python train.py --num_hidden_layers=9 --hidden_size=320 --num_attention_heads=5 --num_key_value_heads=5 --head_dim=64 --intermediate_size=960 --vocab_size=8192 --hidden_act="swiglu" --norm="layernorm" --norm_place="pre" --norm_eps=1e-05 --positions="rope" --rope_theta=3890.0 --rope_fraction=1.0 --qk_norm=false --attn_scale=0.125 --bias="none" --tie_word_embeddings=false --parallel_block=false --init="uniform" --init_std_qkv=0.0324 --init_std_o=0.00764 --init_std_up=0.0324 --init_std_down=0.00441 --optimizer="muon_variant" --learning_rate=0.00128 --lr_mult_o=0.754 --lr_mult_down=0.7 --beta1=0.9 --lr_head=0.00782 --max_grad_norm=1.0 --warmup_steps=200 --schedule="wsd" --decay_fraction=0.88 --decay_shape="linear" --final_lr_fraction=0.1 --batch_tokens=65536 --max_seq_len=2048 --doc_mask=true --train_tokens=808800000 --max_steps=12342 --dataset="wikipedia_en"
MLP neurons of a small language model. Each row is named by its layer, matrix (gate and up: input weights) and neuron, and shows model dimensions 160-223. Each number is 200 + 30 x the weight over its row's rms, rounded and kept within 0 to 999. A neuron's up and down rows have the sign that makes its largest values positive.
Before each neuron's rows, "fires on" lists the tokens most often at its 100 highest values on Wikipedia text that the model never trained on.

fires on: " is", " was", " ("
L6.gate778,243,254,197,235,206,139,201,188,254,154,189,214,163,190,200,170,170,254,200,207,197,227,142,247,206,226,192,170,170,226,156,223,152,168,254,237,204,170,195,176,173,179,211,196,179,189,245,152,175,200,238,190,196,163,194,196,234,196,141,168,227,174,227,220
L6.up778,204,214,185,174,193,279,239,231,241,189,164,197,166,177,235,167,197,204,252,214,201,217,234,265,191,186,199,216,262,215,211,160,210,157,228,229,211,195,227,186,173,183,197,211,265,249,203,224,234,246,192,216,224,196,156,147,200,191,222,231,207,181,206,211

fires on: " O", " Co", "O"
L6.gate587,219,185,191,186,167,186,180,227,273,196,216,288,291,132,205,187,158,166,198,226,162,173,213,223,193,191,167,165,134,153,246,198,217,184,146,204,203,147,212,236,150,234,134,189,157,212,218,245,183,149,246,261,218,208,233,188,211,250,147,197,180,116,232,152
L6.up587,206,241,207,204,195,190,174,188,210,186,211,204,174,176,185,185,202,157,194,210,184,233,206,123,199,249,209,211,221,206,215,200,176,239,216,175,190,191,241,182,205,172,215,214,190,226,236,182,183,218,193,219,172,207,198,208,168,182,220,194,218,170,215,222

fires on: ",", " each"
L5.gate522,201,200,172,190,209,165,198,166,265,220,157,195,190,178,183,249,185,228,186,208,181,222,252,204,197,224,231,144,203,200,165,139,242,187,210,198,204,233,218,239,209,210,220,242,175,167,156,275,223,183,246,193,222,245,162,261,211,159,222,161,191,229,178,239
L5.up522,216,193,190,158,130,183,193,202,236,205,204,204,238,214,164,256,217,172,186,185,185,210,196,223,179,253,295,173,233,160,178,195,244,204,215,235,181,195,209,264,246,180,198,184,227,180,136,266,212,186,195,151,238,205,184,222,149,212,212,159,208,209,233,204

fires on: ":", ";", " by"
L5.gate588,213,183,237,200,248,186,240,225,195,196,166,152,214,201,159,241,221,202,197,227,209,165,179,162,200,218,180,208,223,277,229,185,213,182,195,154,189,193,177,209,211,248,231,135,192,190,289,186,157,117,213,187,231,222,205,183,169,235,235,195,186,176,195,263
L5.up588,240,235,185,207,217,208,229,218,172,220,193,220,210,249,199,215,160,178,205,175,142,272,190,225,171,203,191,229,205,219,226,203,162,237,211,218,226,232,229,184,176,184,184,215,214,232,241,238,221,198,189,194,145,264,213,166,218,171,175,178,176,209,180,192

fires on: " and", ",", " to", "o"
L6.gate514,178,243,204,231,238,159,177,196,166,231,149,207,160,184,145,254,175,212,182,177,207,185,240,156,181,189,188,140,215,165,216,215,214,236,250,232,220,210,261,187,182,196,171,218,200,154,185,291,211,214,195,169,216,210,145,250,271,234,179,205,197,139,212,179
L6.up514,196,225,162,212,199,213,174,216,143,222,162,215,183,195,167,262,156,202,171,187,253,185,167,206,199,175,216,182,189,250,203,212,214,214,230,254,169,209,159,159,262,130,146,155,206,207,196,189,217,232,141,234,199,210,199,140,218,176,169,181,213,158,249,157

fires on: " ", " (", "1"
L5.gate273,201,225,195,185,209,194,242,150,198,175,217,190,173,170,224,218,218,195,213,206,209,197,155,160,169,228,216,184,182,171,218,240,187,183,164,221,226,164,178,217,154,194,176,183,184,243,189,211,190,192,237,216,208,224,228,193,225,142,222,191,123,194,192,178
L5.up273,204,205,181,218,258,224,153,190,187,200,249,242,223,180,197,199,231,149,228,282,260,188,227,209,235,172,226,202,191,214,194,242,158,204,214,199,228,195,187,220,117,215,221,189,217,210,210,154,173,209,185,162,199,183,268,220,229,189,192,243,165,190,158,136

fires on: ".", "\n"
L5.gate631,207,245,202,177,156,209,216,242,209,198,221,198,224,205,233,215,213,195,211,228,163,173,190,240,211,239,165,237,184,168,208,202,228,195,204,197,149,214,246,224,182,175,203,183,159,225,157,181,225,198,236,199,184,153,153,183,230,249,201,227,159,194,195,217
L5.up631,253,190,170,203,180,192,203,249,204,223,179,197,165,178,200,219,211,229,207,206,188,196,193,227,200,206,170,205,208,234,224,202,254,192,204,241,187,220,242,203,213,216,228,193,212,217,186,184,195,247,262,217,197,181,168,222,197,153,175,182,164,168,244,243

fires on: " is", " =", " was", " one", "),", " a"
L6.gate615,196,238,174,184,195,198,204,181,199,155,223,225,171,159,247,228,142,228,205,206,234,243,191,176,160,197,206,202,260,186,169,183,191,172,230,242,196,190,180,197,125,178,207,208,251,259,176,235,187,209,263,225,239,197,179,198,213,212,232,235,174,182,193,229
L6.up615,218,217,160,223,125,189,181,245,243,202,89,183,187,201,193,230,207,143,208,212,162,216,194,180,190,194,201,150,218,157,188,167,162,181,221,206,181,172,202,176,169,215,200,159,247,194,214,242,185,223,142,199,201,209,162,158,182,204,216,192,195,119,200,157

fires on: "===", "1", "-", " (", "==", " "
L5.gate131,208,169,162,217,125,209,234,198,209,153,162,203,192,163,190,160,190,206,211,208,193,171,203,112,181,199,210,284,230,207,203,214,148,190,139,187,180,205,216,229,177,196,148,174,172,200,146,140,223,206,215,235,209,205,248,189,203,203,235,161,193,144,227,164
L5.up131,218,180,215,182,189,204,170,222,201,193,199,187,263,230,151,220,199,202,164,216,208,140,247,205,184,176,194,212,202,220,211,223,198,196,221,230,275,229,220,230,167,220,215,187,177,158,140,173,200,197,223,247,256,269,212,222,207,223,182,195,188,223,183,217

fires on: " he", ".", " is", " was", " who", " also"
L5.gate352,210,176,181,217,172,177,265,191,184,156,185,169,227,201,189,181,220,192,214,170,231,235,150,187,190,194,128,175,218,229,181,230,200,222,189,192,170,199,258,164,188,205,143,219,212,197,141,191,194,210,218,202,226,221,233,188,183,178,218,233,239,188,161,252
L5.up352,179,178,156,208,141,214,220,233,172,179,192,268,201,208,165,265,200,194,238,203,165,142,219,189,198,232,234,220,223,192,203,191,204,194,216,226,171,167,206,219,173,201,212,224,210,183,160,217,230,239,165,201,214,134,196,176,206,195,196,219,168,229,218,157

fires on: ":", " and", " |", "″", " "
L5.gate771,169,175,227,222,248,233,191,262,173,200,183,166,139,216,212,133,189,193,194,133,214,184,171,224,147,212,155,173,277,211,165,226,159,226,257,205,149,246,220,206,192,279,201,211,227,220,211,191,208,173,229,202,232,177,220,238,200,210,165,220,259,166,154,168
L5.up771,271,215,217,245,221,182,204,211,167,201,209,164,182,226,166,178,174,200,149,211,179,266,191,223,134,258,173,196,211,226,236,160,220,173,178,186,183,190,190,220,157,161,169,244,186,193,217,191,200,181,153,153,184,224,209,234,229,149,195,205,168,127,187,128

fires on: " the", " as", " in", "-"
L5.gate535,152,172,160,183,190,174,218,192,202,210,206,257,215,226,240,246,206,221,165,213,187,217,203,206,231,219,220,246,176,150,222,191,176,178,124,169,179,171,200,208,184,206,164,223,188,187,216,191,142,207,138,214,143,186,246,198,190,202,159,135,191,184,188,170
L5.up535,187,209,189,225,142,168,172,210,158,184,253,191,190,202,197,208,222,193,185,240,201,225,182,229,213,214,241,170,200,233,205,184,253,247,182,168,267,170,177,199,171,215,220,244,201,192,207,202,225,143,186,227,202,237,224,173,208,190,193,162,218,222,216,182

fires on: "–", ".", "ü", "clo", "the"
L6.gate143,170,164,218,204,230,220,168,243,182,165,194,182,174,158,225,212,207,227,217,177,162,186,200,220,147,227,165,225,247,176,254,220,219,216,221,188,206,200,211,162,206,195,224,207,192,200,164,165,222,174,231,171,214,171,159,191,251,206,218,178,242,236,187,198
L6.up143,195,200,283,230,172,204,178,212,161,224,192,200,210,216,178,230,201,141,219,210,163,176,156,238,200,234,237,216,190,184,233,178,175,196,238,209,150,210,225,210,167,254,231,260,221,205,197,179,201,235,193,177,186,177,237,197,156,155,157,205,179,196,232,176

fires on: " at", " that", " re", " Re", " by", "Re"
L6.gate458,218,171,197,218,232,190,220,201,216,212,205,181,224,201,67,249,249,162,203,193,227,186,235,135,187,237,210,189,202,215,204,188,193,203,219,184,246,194,214,228,186,211,216,191,165,251,143,223,215,147,194,157,229,157,201,243,206,248,186,233,201,176,231,185
L6.up458,244,166,200,162,182,222,277,185,230,236,183,223,181,224,169,225,190,136,211,196,221,211,193,207,170,173,169,200,172,184,177,227,203,196,182,239,206,158,254,166,216,176,234,209,158,224,205,152,210,197,179,254,184,220,235,196,201,249,228,205,199,176,198,209

fires on: "s", " its", "-", " Party"
L6.gate274,200,181,215,240,216,223,191,223,182,173,167,161,220,167,196,183,174,191,200,257,169,199,154,227,156,175,193,178,209,194,147,197,228,181,237,203,163,160,227,162,209,174,225,190,205,205,166,143,216,179,203,150,209,247,179,228,200,194,129,206,233,147,161,181
L6.up274,223,174,187,201,196,167,250,237,202,207,203,204,182,184,153,188,210,215,220,153,187,238,192,263,213,213,292,222,186,212,181,254,179,196,230,218,128,177,189,193,234,222,222,170,224,212,226,289,207,180,217,202,159,190,228,213,183,214,214,172,167,176,220,201

fires on: ",", "===", " in", " ===", "ro"
L6.gate329,146,166,226,196,165,197,157,195,218,183,216,225,211,200,196,208,243,189,257,179,205,178,225,194,171,204,178,207,193,166,209,198,232,156,191,247,178,162,259,144,130,221,166,194,201,225,185,168,181,181,171,220,173,205,197,208,184,156,160,152,195,201,190,180
L6.up329,236,152,212,126,213,217,176,199,201,213,158,197,233,194,174,244,205,244,241,270,216,206,193,243,187,219,206,164,190,224,227,201,196,194,227,218,244,200,274,185,210,202,227,225,173,182,199,226,115,216,238,216,241,202,175,213,202,177,209,215,241,256,172,210

fires on: "s", " re", " for", " into", " f", "t"
L5.gate629,166,188,193,276,188,211,196,163,158,160,152,192,154,182,201,208,228,195,158,195,176,164,196,218,193,184,179,265,240,211,219,200,202,233,162,162,174,214,168,183,194,198,183,177,240,183,180,224,196,181,187,199,196,232,181,196,199,152,182,188,220,207,156,206
L5.up629,192,136,226,253,202,198,156,189,190,216,199,247,182,205,190,211,218,241,167,187,173,155,187,195,214,217,188,196,261,238,220,195,197,236,181,218,266,238,199,154,150,185,165,194,231,165,226,163,235,155,204,197,149,223,186,220,221,179,199,216,237,234,213,195

fires on: ",", " in", ":", " (", " of", " the"
L6.gate856,186,215,262,191,198,176,149,162,159,213,202,178,224,219,167,211,192,217,225,171,244,223,192,181,161,172,225,208,240,186,211,162,187,174,208,188,208,225,261,158,159,144,175,202,160,212,198,203,207,166,182,181,231,233,171,204,229,144,222,217,191,284,214,194
L6.up856,152,183,170,192,200,278,203,191,187,186,153,196,196,277,213,204,209,124,217,176,228,152,245,200,223,154,237,223,192,204,223,221,204,142,211,263,179,199,186,218,256,171,195,186,204,224,206,180,217,219,233,157,211,204,157,207,194,199,223,212,229,199,171,189

fires on: ",", " the", "s"
L6.gate95,233,172,217,198,171,254,234,107,135,235,201,195,204,230,214,191,220,213,194,227,118,224,205,248,218,194,201,274,188,227,222,195,184,198,181,192,209,189,293,217,152,168,196,198,188,197,188,168,176,157,247,230,154,183,197,190,191,168,107,180,207,225,223,159
L6.up95,132,167,209,187,200,208,206,195,211,220,238,183,199,178,198,207,234,197,216,220,196,253,175,243,277,183,219,204,185,224,249,228,230,178,155,233,243,153,214,155,183,236,156,196,238,224,217,232,175,199,193,172,219,255,189,202,182,169,174,227,228,230,185,177

fires on: " ", " (", " the"
L5.gate778,183,244,249,188,224,241,184,162,242,207,208,190,199,155,223,152,216,174,172,183,181,216,192,213,194,201,178,194,241,218,230,210,175,246,239,214,159,166,246,261,173,196,165,195,174,196,243,244,156,200,230,218,114,167,190,207,183,188,203,222,244,234,215,162
L5.up778,209,228,236,274,219,178,198,182,167,190,190,134,236,215,190,236,208,226,201,208,239,187,224,191,222,209,276,200,178,245,213,181,211,184,206,187,241,257,210,211,186,211,192,200,230,180,226,184,199,202,209,188,198,191,209,198,228,276,239,228,232,186,163,188

fires on: " =", " is", " was"
L6.gate574,194,151,199,179,244,168,206,197,209,147,206,248,206,186,237,209,185,145,219,182,242,187,175,206,165,219,247,201,280,211,227,161,183,177,190,199,241,206,159,184,231,193,181,212,201,221,216,187,188,164,180,184,203,288,205,196,201,179,179,248,214,160,141,162
L6.up574,181,230,148,174,154,232,187,157,175,213,261,191,213,223,182,204,227,223,190,226,165,267,209,173,204,189,163,171,234,167,167,241,190,197,152,238,200,169,214,190,158,206,161,165,176,199,190,180,143,258,153,201,198,180,158,207,204,209,166,203,167,189,205,193